{"hidden_size": 256, "norm_place": "peri", "positions": "rope", "rope_theta": 10000.0, "attn_scale": 0.0884, "parallel_block": false, "init_std_o": 0.0122, "beta2": 0.99, "weight_decay": 0.17, "lr_head": 0.0108, "max_grad_norm": 0.5, "schedule": "wsd", "batch_tokens": 65536, "train_tokens": 544900000}
MLP neurons of a small language model. Each row is named by its layer, matrix (gate and up: input weights) and neuron, and shows model dimensions 32-159. Each number is 128 + 32 x the weight over its row's rms, rounded and kept within 0 to 255. A neuron's up and down rows have the sign that makes its largest values positive.
Before each neuron's rows, "fires after" lists the tokens most often just before its 100 highest values on Wikipedia text that the model never trained on.

fires after: "201", "200", "197", "198", "3", "5"
L3.gate302 [155 127 165 113 190 172 176 130 150  94 109 121 135 174 135 176 177 118 155 160 175 115 121 138 112 102  82 143 188 100 128 183 164  11 120  98 195 140 170 110 155  94 123 152  99 210 171  86 164 114  84  93 133 136 113  97 168 125 130  97 147 145  76  96 154  73  92 173 116 179 146 139 113 158 133 181 119  74 107 109 145 104 168 155 113 161 125 145 106 125 172 144  97 132 152  54 142 126 128 106 164 120 118 155 159 104 115  97 135 148 180 172  86 131 120  76 135 128 140 133 139 125  77  99 139  61 123 116]
L3.up302 [118 159 116  85  72 137 124 107 127 132 104 172 166 135 124 180 150  91  74 114 162 182 161 155 133 138 114 112  92 107 106 127 192 138 113 106 148 113 183 161 101 136  95 134 115 108 208  99 112 136 129 167 134  76 163 115 181 148 111 132 119 116 126 131 152 121 142 194 123 172 157 124  96 150 177 143 115 138 215 120 111  98 134  88 164 121  89  86  94  83  96 205 134 146  99  83 157 152 116  49  99 102 176 146 148 103 127 157  75 113 123  99 147 122 150 140 144 136  92 128 121 117 105 111 150  19 149 124]

fires after: ",", ".", " w"
L3.gate265 [128  97 106 113  91  88  90 128 141 204 171 144  90 122 112 105 114  94 114  96 161 180 195  95  59 131 159 134 128 132 147 151  82 107 156  93 128 123 138 174 108 127 127 144 141  88 143 145 132 111 166 139 107 180 130 155 185 103 126 132 135 108 125  89  78  88 148 133 101 134  47 157 135  73 145 131 141  63 141 143 129 107 188  79  98 118  99 146 163 111  87 190 152 157 162 115 110  80 181 104  76 117  93  70 112  94 108 117 148 195 133 113 131 142 169 129 126  93 116  70 116 140 111 119 139 131 164 116]
L3.up265 [142 147 144 129 160 111 107  73  85 146 141 113 155 126 151  88 145  50  96 111 114  86 144 152 159 150  90 142 179 131 114 168 103  37  87 130 154  51 139  78 123 149 137 175 109 171 138 102 107 116 164 172 184 131 155 132 104 122 109  94 187 127 144 122  99 119 161 145  90  80 101 130 135  83  70  86  75 104 106 109 172  50 195  99 122 101 144 127 157 106 133 143 102 127 157 111 122  76 139 169 147  79 130 149 147 103 110 106 174 128 173 122 116  87 122 144 101 102  87 161 170 148 110 159 145 117 134 137]

fires after: ".\n\n", ".", " bec", " W", " w", "h"
L3.gate38 [ 80 147  74 159 176 101 158 141 145 147 199 131 105 164 135  92 141  94  52 139 179 121 221 113  85 117 153 124 181 140 126  95 108  99 158 131  94 132 170 160 200 119 156 158 140 126 107 138 143  85 111 101 146  74 101 146 130 106 159 127  61 131 122  92  94 127 181  84 181 124  96 137 163 107 142 132 134  91 109 135 144 165 122 111 109 133 138 174 152 105 127 108 160 158 159  83 150  63 137 166 116 147 101 116 147 133 152 113 171 181 133 122 148 142  59 143 135  68 105  63 146 156 124 178 131 133 105 113]
L3.up38 [120 130 119 128 139 111  64 132  80 131 148 160  58 119 176 108 184  82 138 148 190 115 102  79 112  88 155 153 129 162 129 119 151  97  78 115 163 146 127 161 104 139 127 155 129 139 155 179 148 106  90 127  90 115 169  76 108  74 115  87 106 152 114 168 135 144 105 143 122 158 133 129 130 109 168 133   4 148 131 112 152 115 158 123 160 146 107 107  70  79  92  88 111 148 191 130 130 129 172  98 109 104 115 102 145 153  96 109 108 146 119  48 146 155  77 163 121 156 182 112 143 137 104 130 117  82 141 116]

fires after: ".", ",", ")."
L4.gate411 [113 140 111 146 106 164 125 174 115 190 189 148 110 165  80 133 120 119 104 147 157 112 173 146 113  68 163  72 109 128 151 154  73 132 189  53 158 104 136 140 178 149 132 124 111 137 193 113 120 180 183 161 138 133 107 141 160 116 122 115  78  99 103  99 103 101 169 113  95 150  68 113 138  82 162 157 125 115 133 122 134 153 163  98  88  96 152 111 113 170  85 164 129  90 180 132 150  97 112 138 143 106 126  85 105 126 118 106  90 148  30 143 111 106 103 130  87 105 127 128 127 133 136 162 116 130 154 117]
L4.up411 [187  89 175 170 182 116 123 105 121 121 166 166 132 127 126 128 114 113 123 183  85 121 120 125 138 105 124 132 105 139 102 186 117  57  93 115 117 108 120 143  63  64 175 139 140 111 125  94 115 113 169 125 137 151 167 156 155 152 114 144 161 129 142 197 134  99 129 173 126 136  85  96 152 147 170 107 160 138  70 180 139 114 150 155 135 110 116 135 155 170 165 123 135 127  87  62 134  94 122 156 175  81 183 118 162 157 147 111 146 160 179 158 162 123 121 139 159 159 171 174 158  63  86 168 129 135 123 145]

fires after: " P", " M", "om", "m"
L4.gate137 [ 82 172 106 138 129 159 110 113 160 110  89  59  79 106 102 121 144  91 154 106 166 115 147 121 106 136 164 121 140 130 127 114 112 152 124 145 128 147  60 141 179  92  65 130 135 139 145  90 110 155 115 173  68 104 110 162 160  68  90 127  76 166 112  64  84 156 131 103 159 102  90 149 154 102 122 117  84  99 112 105  67 170  53 135 142 139  89  95 141 162 129 146 188 148 111 119 161  99 119 156 157 101  97  77 176  62 101 101  55 127 113 119  80 122 163 121 111 149 166 153 133  94 128 157 170  73 162 153]
L4.up137 [126  83 113 111 135 148 166 131 145 132  83 147 134 163 146 145 109 151 108  72 101 130 127 116 162 132 152 101 115  73  77 150 191 171 144  86 135 133 120 142 119 105 100 149 194  90 120 128 102 139 137 128 132 104 159 125 104 127 162 155  74 112 158 115 124 125 126 129 125 103  48 158 192 121 169  94 109 177 161 142 148 170 122 153  65  98 132 151 128 108 120 119 142 112  94  94 125  93 189 137 146  98 156 129  55 166 191 183 175 201 152 127 112  69 145 149 105  80 172 240 117 179 136 136 113 128 175 101]

fires after: " f", " of", " F", " for"
L3.gate216 [115 101 170  76 100 165 150  80  73 158 127 141 114 128 162  99 142  61 140 113 134 145 144 135 110  43 156 146 188  88 146 164 125 179 101 130 104 138 117 144 161 175 143 145 172 112 169 152 176  91 161 165  88 119 107 165 169  79 149 115 127 108  79 123 135 146 159 100 141 164 113 166 170 164 145 114 180 112 144 133  75 134 146 146 150 143 101 116 163 102  62 149 103 177 119 145 142 115 108 115 149 145  79 145 174  72 153 116 146 120 133 164 148  71 172  62  86 202 123  78 134 122 143 110 100 144  87 106]
L3.up216 [131  68 137 148 143 108 127 115 147 166 156  95  78 133 132 153 118 173 150 183 109 140 120  57 187 114 198 112 147 110 120  97 127 141 117  94 100 148 129 140  92 188 174  93 146 144 194 210 110 141 161  81 141 147 146 162 147 105 154  84 123 149  10 117 139 134 169 174 178 135 124  99 130 113 131 167 137 137 106  95 160 173 162  95  96 136  87 125 150 121 125 136 106  96 132 126 120  87 145 152 113 189 130 120 127 166 125 113  88 154 110  97 114  95 114 122 155 133  65 158 191 118  65 115 135 104 132 150]

fires after: "5", " ", "7", "3", "6"
L4.gate199 [105 139 122 112 139 117 183 149 185 102 184 109 108 173 163 151 117 161  98 194 121 129 186 104 136  55 157 186 134 115 106 101 142 112 162  79 180 153 128 155 115 131 102 197 111 121 145 121 148  64 118 110 203 130 152 126 150 120 146  43 103 131 131  65 119 120 140 137 121 132 137 123  96  81 166 163 173 156 184 123 103 125 123 146 114 156 120 161 117 191  86 116 151 137 175 104 124 124 102 118  90 106 117 104 201  88 115 141 176 137 148  56 134 115  68 154 124 138 126 130 183 144 124 134  82 197  99 106]
L4.up199 [ 92 124 130 104 124 152 115 153 149  76  64 149 128 191 112 126  67 137  60 155 100 157  52 119 168  91  78  79 163 130 109 139 164 122  80 129 122 150 158 143  75 131  87 155 114 126 189 123 186 136 210 162  90 110  61 136 177 113 149 102  94 132 116  86 208 118 149 108  83 109 137 125  86 133 103 115  79 122 107 135 145 102 150 147 113 164 109 136  97 115 140 105 106 164  40 147 166 116 144 127 126  94 110 148 135 135 159 144 104 149 124 165 128 190 111 148  93 183 125 124 109 146 120 100 124 132 117  94]

fires after: ",", " M", " of", " by", " m", " with"
L4.gate123 [131 116 108 172 109 166 175 170 107 166 126  32 154 131 123 105 145 123 148 140 147 128 151 149  98 183 141 125 151 102 138 115 119 165 136 126 199 111  53 118 140 105 161 130 159 136 163  97 115 136  84 102 129 129 127 111 114 110 114 113 169 125 149  36 122 169 156 153 104 155 146 122 144 126  62 118 173 163 106 122 103 118 168 112 115 164 214 171 134 127 100 167 108 119 114 120 144  85 144 143 155  95 141 139  79  89 130 128 117 124  76 152  96 152  91  73 199 155 144 102 166  89  85 144 183 138 110 103]
L4.up123 [112  89 110 176 100  57 120 120 129  77 140 134 170 125 131 118 115 115  94 131 135 106 159 120 135  93 153 139 128  90 157 127 168 153 141  97 143  57 112 117 129  96 139 133 144 108 137 171 108 122 104  98 197 110 195 120 151 117 110 112 117 136  70  78 137 164 127  72 103  38 132  97 179 121 162 173 153 107  86 107 128 121 140 184 101 110 141 150 153 129 132 139 112 111 134 150 178 141 134 120 162 109 139  77 113 104 146 119 122 165  96 136 238  74 135  94 137 120 161 150 127 112  84 183  91 118 112 160]

fires after: "3", "8", "5", "7", "6", "4"
L4.gate440 [154 148 110 155 152 158 107 142 131 135 134 138  85 184  90 105 146  84 123 167 127 148 165 101 114 171 207 127  80  94 170 184 123 110 146 121 155 147  99  90 136 169  76 122 135 110 184 115  92 117 140 174 136  74 155  83 125 116 145 151 103 133 220 137  62 158  98 164 144 137 141  91 115  96 154 131 111 185 113 152 196  86 133  87 130  93 178 164 114 141 182 160 172  91 160  76 143 195 118 153  99 106 152  70 133 179 191 148 132 126 135 142 145 141 124 131 144 118  84 126 130 186  91 100  92 139 129 156]
L4.up440 [158  63 106 136 146 101  64 115 136 142 158  85  93  88 149  63 155  75  94 105 110  96 182  83  92 169 143 152 114 169 134 152 128 143 114 159  66  67 165 145 109  92  96 173 163 168 148 158 154 118  93 103 139 133 143 135 127 131 128 145 128 163 105 115 164 135 124 132 160 105 171 129 177 116  87 135 166 152 161  59 144 134 151  88 146 121  94  77 157 145 123 203 153 192 182  98 113 193  89 122 160 127  81 129  85 132 108 140 121 123 130 134 168  58  98 146  96 122  95 161 164 122  91 110 177 142 163 116]

fires after: "199", "9", "7", "201", "5", "6"
L3.gate86 [168 163 144  79 126 155 126  75 110 132 134 124 170 144 154 138  58  84 114 143  87 167 125 152  89  99 142 132  94 160 116 138 130 117 148 143 114 154 138 119  93 134 108 140 174 157 137 151 147 158 205 129  99 125 124 118 126 135 154 110 109 160  71 129 146 151 116 149 139 164 114 134 115 138 155 160 142 181 144 179  73 147 130  87 133 191 105  79 109 163  73 143 125 166 105 114  95 162 181 102  95 125 106 149 123  99 159 150 135 146 135 106 114 124  90 129 152 167 165 180 135  94 186  96 182 170 137  60]
L3.up86 [131 148 143 132 175 111 147 127 123 166 123 165 103 137 220 166   0  95 108 102 111  64 126 172 146 154  83 127 136 120 139  82 126  63 195  65 109 125 178 115  71 123  93 126  92 140 112 104 191 182 155 101 161 113 135 142 100  62 172 144  89 104  71 127 140 107 137 165 167 160 141 124 152 129 128  86 136 113 199 139 138 145  64 165 156 124 127  51 146  86 102 120  84 139 136  69 128  96 129 125 170  90 144 162 191 174 117 155 164 106 111 118 130 119  97 146 163 147 120 140  77 143 130 128 127 178 119 110]

fires after: "6", "0", "9", "4", "8", "3"
L3.gate283 [149 103 128  72 166 184 180 160 129 129 146 156 180 147 121 123 173 105  99 124  86 166  75 152 136 135 198 170 153 188 141 101  67 128 143  85 108 167 108 110 142 162 194 136 146 128  59 128 160 126  68 131 112 146 111 192 162 142 113 151 141 143 115 160 143 132 146 217 133 152  81  96 132 124 155 142 161 152 142 202 127 131 114 116 136 134 163 140  76 166 116 121  98 129 106 100  99 141 141 169 154  69 148  80 188 122 148 123  94 112 106 105 163 188 139 122 150  67 139 194 161  76  78 140 173 202 124 126]
L3.up283 [142 107 140  97 175 130 182 141  90 110  87 169 151 134 171 110 141  99 126 192 109 184  83 154 126  43 121  79 147 141 136 169  63 124 177 138 135 126 207  75 151 127  84 146 128  96  62 123 116 101 163 203 110 109 121 114 153 113  51 131  77 130 180 106 141 127 101 157 199 161  85 129 131 111 157 136 126 135 164 159 145 180 128  83 115  77 107 121 120 154 115 110 124  69 127 156 159  60 131 108 148 164 206 155 142 128 177 113 155 145 104 149 123 114 133 123 125  76 121 126  79 181 108 143 157 160 148  96]

fires after: " M", " im", "m", " sup", " sy"
L4.gate196 [133 154 103  97 128 164  71 156 145 113 146  90  62 156 146 159  35  95 124  77 116 160 120 127 125 155 190 135 143 150 120 106 137 122 152 101 134 147  99 117 151 148 152 153 160 154 165 121 189 191 135 190 107 135  96 121 144 125  59 123 126 131  94  98 152 117  90 134  93  79  47 111 176 148 209  98 118 174 132  89  72  91 129 128 115 150 128 170 160 121 130 140 152 130 141 105  82 104 128 115 100 165  81  91 124  82 124 161 143  96 145 151 119 134  81 130  95 160 151  96  60 126 137 123 168  78 150 127]
L4.up196 [107 141 169 163 150 136  92 127 134 113 120  40  58  72 169  93 107 100 130 134 167 176 113 118 140 122 155  89 102 134 117 149  94 157  71 175  62 119 134 119 122  65 133 158 136 123 110 144 169 122 113 150 138 148  97 118 138 145 146 165 175  83 118 110 151 112 104 122 157 120 146 118 139 139  59 217 132 191 117 218 115 113  61 136  57 145 197 116 113 129 151 104 200  99 126 143 120 123 165 163 114  78 106 169 160  96 200 138 152 163 103 145  98 103 137 152  91 153 122 176 134  88 106 144 150 157  81 117]

fires after: " of", " to", " and", ",", " by", ":"
L4.gate287 [ 96  93 152 169 136 166 150 108  98  77 135  67 102 124 120 164 142  86  93 154 104 163 142 109 142 108  83 165 155 130 120 135  98 103 133  90 158 111 134 131 169  89 127 182 150 157 153  89 133 138 111 180 129 122 137  99 175 107 179 129 120 138 133 108 136 164 140  81 168 118 133  98 159 103  97 102 131 177 174 136 138 150 156  98 106 136 164 141 169 126 184 143 132 162 134 157 158 175 148 167 208 101 117 118 123 107 107 117 144 121 127 135 122  64 120  83 151 100 159 162 106 155 100 113 153 126 173 116]
L4.up287 [106 127  96 179  94 178 126 164 130 157  79 124 165 118 118 127 121 109 162 135 140 142 121 126 175  92  42 169  98 140 165 147 169 141 133  94 132 120 203 180 132 140 140 118 110 155 127 128 214  89  66 116 169 152 181 110  92 126 130 121 115  69 137 122 144 124  95 105 126 110 181 143 150 132 108 149 181 154 118 200 164  90 146 149  75 145 127 172 133 127  94 179 102 110 150 178 130 162 171 168 165 177 134 144 111 133 137 100 160 135 193  97  94  95 164  79 138 138 149 128  75 151 116 118 127  90 156 124]

fires after: ".", ",", "ed", " that", " \"", " with"
L4.gate358 [156 139 144 169 115  97 103 165  62 123 136 136 118 156  72 121  75  81  95 129 148 160 122  48 125  94 113 165 112 132 144 118 136 151  65 129 148 156  79  91 139 116 116 148 157 149 195 144  88 159 132 101  99 132 125  89 157 141  91 114 101 121 136  96  94 152 177  78 132 154 139 119 119 139  46 153  82 193 139 115 141 158  99 155 191 110 166 149 106 104 139  51  96  80 164 111 116  42 117 129 164 109 170 131 111 124 154 123 108 119 149 116 121 143 111 112 160 116 120  70  95 175 145 123 184 177 145 123]
L4.up358 [152 139 124 101 106 133 125 190 128 157 144 129  86 179 134 108 118 176 109 178 112 175 170 127 142 119 106 160 174 159 183 127 187 120 132 133 108 119 196 123 163 149 149 169 129  94 168 157  67 107 175  67 120 128 197 160 156 139  96 102 131 125 105 151 139 127 113 119  69 154 145 148  83  77 124 153  84  94 137 161 165 116 144 110 125 160 143 156 198 183 133 153 141 125 241 129 153 182 130 138  64  92 122 139  97 137 151  86 113 128  96 117 130 133 132 135 178  77 146 182 101  92  96 134  78 109  85 127]

fires after: " |", " S", " ", "n", "enn", "en"
L4.gate80 [123  99 124 104  99 112 133 141  82 153 144  57  78 137 104 165 169 126 131 174 140 210 122 107 171 162 148 152 173 139 101 150  87 146  93 105 155 136 123 111 149 160 166 179 112 132  91 128 127  78 129  50 166 212 120  80 151 188 152 150 117  74 118 111  88 183 117 136 116 107 135 160 156  71 187 116 137 163 136 102 114 111 117  67  88  90 130 133  51  69 140 109 153 157 151 139 135 142 143 170 192 102  72 116 162 145 162 114  92  36 103 153 180 128  85 141  60 151 123 123  78 132 170 121 122  85 140 108]
L4.up80 [123 110  93  82 147  84 132 145 112 127 151 157 120 128 157  55 110  79 115 149  45 135 110 130 105 167 148 155 132 121 132 141 157 145 118 100 100 118 113 181  73  94 112  84 131 147 149 122  83 129 115 134  61 117 166 106  81 154 137 142  46 150  44 162 114 137 138 156 118 128  62 125 108 124 160 109 109 110  90 164 147 201  66 148 141 143 132 118 150 111 116 129 159 158 116 114  88  79 196 126 134  95 107  93 107 168 130  90 115 113 134 162 189  88  96  88 123 133 126 153  84 135 116 117  91 131 131 109]

fires after: " |", " the", "-", " a", " of"
L3.gate82 [ 99  59 153 135 149 118 149 102 153 106  90  53 146 115 100 171 114 104 137 114 132 100  91 104 112 114 162 150 112  94 157 105 147 149 150 159  74 117 136 117  35 172 158 164 134 110  80 105 140 163  89  65 127 157 139 121 124 135 113 176 143 147  85 134 143 208 131 143 138 135 152 104 189 118 110 143 204 155 179 163 117  97 119 121 118 104 163 130 115 156 122 120 176 183 111  68 111 145 152 133  70 162 107  63  80 105 112 151 134 169 128 115 165 144 111  83 143 141 142 118 148 154 169 171 119 113 170 109]
L3.up82 [ 98 122 140 149 133 125  88 100 171  39  98 154 124 101  87 116 152 165 228 159 118  99 110 145 123 171 204 172 187 108 143 159 135 117 132 190 104 104  87  81 161 117 107 182 196 128 125 120  95 117 122 130 142 122 152 133 125 108 111 133 116 109  75 141 150 130  70 158 100 163 154 127 129 125 116 139 108  77 140 116 112  93 146 151 175 194 126 109 175 176 104 141 132 163  89  37 123 132 161 158 111 128  23 111 151 106 115  69  57 128 132 155 142 110 102  93 165 122 187 177 157 140 147 127 123 121 150 117]

fires after: " p", " P", " re", " app", " rec", "P"
L3.gate524 [115 116  79 112 115  93 102 102  41  83 136 130 127 123 104 160 136 105 116 160 172 173 121 174 161  99  88 149 181 152 115 141 153 126 159 124 112 173  90  88 150  77 107 149 166 158 153 130  84 168 114 182  69 161 126 131  46 124 149 141 168  89 139 150 134 151 129  96 130 117 121 156 156 117 179 100 156  88 128 122  93 126 146 115 106 127 179 106 185 134  88 138  94 101 130  70 114  99  92 204 123 114  94 108 112 108  84 125  95 172 138 102 163 131  76 116 149 149 124 167 116 121 144 159 144 110  95 137]
L3.up524 [149 161 128 140 157 166 128 193  89 181 102  43 146 185 153 167 138 140 113 121 184 152 131 120 116 160 155 147  95 138 169 179 134 167 141 138 105 105 141 109 129  94 105  94 163 136 156 126  97 139  85 148 111 108 183 151 125 119  87  89  73 148  69  82 131  99 144 161  81 122 127 127 118 146 167 120 165 165 188 178 127  90  99 171  92 106 149 123  93 139 121  79  99 150 101  83 149 153 101 153 104  69 167 139  98 109 135 147 150  97  95  89 112 102 149 126 142 149 160 112  42 116 147 162 154 129 103 173]

fires after: " ", "i", " (", " |"
L3.gate229 [173  93 191 144 147  77 171 163 142 123  82  84 116 146 101 103 115 117 135 145 162 187  76 110 108 114 137  97  88 130 186 180 100 173 166 182 111  86 123 106 160 103 133  80 149 140 146  96 167 140 143 117 141 153 165 108 127 107 169 105 185 105  85 180 155 102 148 106 141 156 107 156 161 128 157 128 145 123 118 134 130 187 122  87 130 170 149 169  82 121 105 128  96  95 146 129 107 146 170 121  69 176  85 101 114 164 154  93  30  68 112  87  83 150  96 159 165  76  92 157 178 119 122 132 157 117 104 186]
L3.up229 [147 111 145 174 109 127 154 134 139  96  86 154  99 116 120 137 153 200 181 134 106  78  64 152 129 104 128 129 132 133 185 172 154 161 141 112 101 136 164 157 151 108 163  63  99 141 121  24 187 125 129 112 123 108 151 112 108 138 162 145 139 119 180 157 143  76 143 136 202 162 157 211 135 160 120 159 195 117 188 119  98 174 135 147  92 115 156 123  79 104  79 168 114 138  98 142 109 162 141 146  52 178 153 140 176  90 121 116 131 174 114 116  84  94 156 111 143 148 115 175 146 157 122 118 157  90 135 207]

fires after: " ", " |"
L4.gate204 [150 137 178 155 117 118 155 182 147 135 118  81  94 177 134 140 176 130 120 170 127 165  97 182 120 132 146 114 171 121  86 152  99 112 153 150 171 145 112 103  88 179 156 152 109 127  74  89 157 105  92 135 142 117 106  73 175 121 167  87 129 117 129 114  90 152 136  96 114 146 131 176 138 116 147 163 118 131  84  88 134  98  24 119 108 131 139 137 156  94 153  96 135 124 112 172 134 125 118 130 127 145  94  72 143 171 149  63  91  47 144 147  98 125  90 149 141 130 138 164 147 189 104 163 175 141 143  87]
L4.up204 [153 123 122 154 167 138 108 100 189 141 116  96 106 144 131 187 161 141 139  98 144 178 143 105  76 131 124 140 121 111 119 132 150 107 108 121 133 151  72 111 134 174 113 108 154 170  92 108 120 105  93 142  78 155 139 164 129 121 142 167 181  98 122 165 105 138 104 142 149 126 174 164 163 120 167  76 136  72 112 126 160 162  85 136 119 154 182  82 120 135 156 180 180 136 142 109 145 120 110 124 111 146 183 118 160 118 179 197  85 183  61 135 168 128 111 159 126 151  98 150  81 140  93 118 186  87 123 134]

fires after: " a", " the", " his", " and", ",", "'s"
L3.gate671 [ 73  61 122 102 177 125  83  84 158 145  96 147 103 123 121 132 154  70 114 111 156 150 132 153 117 189 108 120 105 151  71 158 143 111 117 116 100 102 165 138 101 107 126 140 154 167  98  87  62 124 135  47 140 179 157  66 170  98 114 138 131  99 144  60 141 151 127 119 129 159 119 146 128 122 155 137 131 150 155 137 109 123 150 153 102 121 147  96 140 137 123 226  85 153 178 162 107 155 141 120 149 151 153  98  91 133 120 198 145 163 177 150 200  98 168 111 132  93 127 107 163 116 116 142 113  97 125 121]
L3.up671 [140  52  91 109 110 194 110  98  56  84 153 145 140 143 137 116 181 118 156 131  90 131 131 132 140  91  66 131 151 113 126 196 172 122 108 167 100 105 175 111 106 123 128 130 125 135 132 111  65 108 124 174 139 175 140 168 105 112  81  98 127 167 153  92 149  91 121 101 164  81 123 127 135 133 141 113 128  75  77 106 118  76 108 109 118 120  78 125 125 174  76 134 101 116 116 109 156 124  83 192 144 128 130 139 139 134 140 129 147 134 174 164 159 107 148 126 153 103 183 161 137 164 130 156 124 135 105 138]

fires after: " ", "3", "0", "6"
L3.gate398 [145  70 138  90 167 161 149 175 153 154 184 118  75 146 150 132 162  70  62  68  86 150 106 120 130 132  98 180  89 123 187 170 124 124 118  77  91 163 141 111 184 135 175 123  97 137 130 138 148 120 121 128 168 118 133  85 102 147 148 118 152 112 120 132 117 109  88 184 158 104 109 102 162  99 121  66 135  82 122 181 153  89 125 151 118 111 109  95 133 122  57 118  78 103 132  85 127 134 189 187  80  98 152 138 186 138  93  70 150 160 148  97 159 154 109 173 134 146 116 110 137 121 111  92  70 167 188  96]
L3.up398 [ 79 104 150  82 198 152 104 165 100 152 153  97 175 160 168 123 188 142 132 145  99 195 106 122  91  59 169 187 178 101 159 174 150  97 134 107 152 173  62 127 134 149 147 145 177 127 147  95 143 100 165 137 150 111  89 133  97 164 156 162 154 121 132 160  87  73 104 144  71 128 204 158 131 129 102 130 129 143 125 155  63 163 165 137 166 141 112 139 150 155 191  97 118 103 149 135 105 151 156 125 118 203  98 137  99 188 142  67 188  93 112 132 105 177  97  97 147 130 100 107  80 175 157 170 101 151  85 146]

fires after: " v", " V", " p", "ers", " P", "es"
L4.gate657 [112 111 120  92 180  99  66 145 103 152  87  65  61 167 109 167 195 111 101 139 182 123 149 102 126 103 136  94 170 149 130 135 117  96 134 184 131  82  92 104 126 135  83 114 119 145 143 134  69 137 133 176 116 149 109 173  97 106  79 147 126 135 109  96  91 112 105 154 168 185 126 115 162  63 137 164  96 140 129  79 106 179 139 127 160 145 153 120 177 129 159 155 172 151 109 111 112 100  85 127  98 136  92 112 113  83  91 196 139 130 150 152  98 122  78 107 113  90 179 154 140 133 154 213 155 129 108 187]
L4.up657 [112 139 126 119 123 153  78 123 105  92  98 143 126 108 137  59 185 155  88 156 136  91 133  78  62  70 114  99 101 118 165  52  95 222 109 113  84 169 154  62 168 147 146 142  81 108 152  98 122 135 168 113 152 122 139 127 143 111 122  84 121 113  86  53 130  93  93 112 157 155 155 130 147 133 112 152 136 143 131 179 158 167 110 125 113 101 121 179 147 162  49 121 187 117  95 158 107 135 141 132 105 122 141 178  83 135 217 125 118 220  89 101 136  81 107 170 167 124 171 156 114 100 118 100 116 137 154 189]

fires after: " "
L3.gate554 [138  99  91 144 122  42 106 224  91 105 151 112  89  89 117 114 140 125  94  86 102 125 140 178 131 172 141 165  97 168 140 145 130 157 156 152 106 156 118 122 155 133  82 157 149 170  75 147 139 117 126 193 121 176 171 118 180 134 116  85 128  82 150 125 123 163 133 134 155  83 115 105 184 103 154 124 136  70 160  94 127  83 112 171  24  79 176 150 100 135 119 124 151 132 120 177 113 127 157  97 157 121 153 116 138  90 155 111 115 121 107 129 149 109  96 141  92 108 101 104 126 188 177 116 188 112 179 168]
L3.up554 [127 115 108 164 126 174 159 101 126 105 116 152 123 108 124 107 129  37 125  93 123  81 117 154 130 121 149 192  85 113 160 172 154 115 101 141 140 119  96 134 111 117 101 149 149 122 169 116 120 134 149 111 110 168 149  98  24  95 117 125 132 125 130 194 133 130 182 140 121 134 136 175 162 113 210  87 135 156  98 109 116  85  92 120  76 145 187 107 150 183 109 166  89 142 129 173 147 142 114  79 111  83 146  83 131 102 219 118 154 179 106 104 178 124 122  96 155 163 183 107 133  93 124 140 179 116 128  72]

fires after: " ", "\n", " F"
L3.gate632 [151 167 104 160  94 126 161 129 115  26 129 150 179 117 135 150 118 140 130 129 117 196 128 171 106 157 140 124 188 193  94 188 176 141 119 201 109 122  99  58  88 183 148  57  95 106  31  66 146 122 122 150 140 144  72 102 115 103 120 196  69 147 113 164  69 114 119 120 158 104  62 124 112 150 103 141 130 111 167 133 178 122  60 163 161 151 104 171 134 130 162  91 102 136  93 127 143 122 119 151  95 134  88 160 140 148 112 117 120 125  95  80  67 164 147  92  83 125 113 116 132 163 132 131 115 155 164  92]
L3.up632 [151  63 111 113 138 152 123 129 133 129 171 123 130 161 116 131 129 107 118 123 172 153  82  58 128 102 185 147 141 117  90 128 122 139 138 126 113 115  75 119 120 171 135 140  89 136 111 100 137 155 150  96 114 148 197 170 124 130 171 171  98 131 113  61 144 116 146  87 137 131 135  93 177 105  87  92 156  63 164  73 121 136 131 108 115 125 114 167  99  97 126 144 213 132 128 133 131 120 133 112 132 104 161 129  99  79 105 152 113 160 126 122 140  96 102 131 132 127 184 132 207 146 105 162  93  75 184 109]

fires after: " K", "5", "6", "4", " Q", "7"
L4.gate430 [183 173 117 131 142 130 174  90 132 103 133 102 108  86 130 132 155  96  92 151 147 157 128  95 144 128 138 130 155  96 151 195 145 114 107  82 158 137 140  51 147 125 112 154 158 145 146  90 114  95 184 135 105 140  73 127  95 131 145  94 111 162 170 139 115 197 162 140 152 163 134  96 120 106 141 162  76 193 112  97  85  84 123  99  60 114  78 135 158 153 129  98  83 173 116  99 132 131 139 169 137 120 123 103 130  74 110 172 131  45 149 148 128 145 159 100 145  89  90 115 127 127  86  65 120 159 111 108]
L4.up430 [108 131 112 130 127 122 140  90 137 131  72 194  97 125 117 110 120 151 113  58 165 120 143 105 101  96 136 163 145 176  97 149  66 123 171 100 133 134 168  86 189 135  72 202  81 129 172 136 124 138 178 142 146  96 139  91 126 115 150 119  23 124 157  94 159 144 100 101 157 165 159 128 164  96 169 102 106 159 144 138 162  93 173  95 118  99 119 114 148  94 103 125  99 136 128 132 151 123 140 152 120 107 118 149 139  82  34 116 131 144 123 148 163  98 151 140 105 134  84 146 131 169 168 163 134  73 111 105]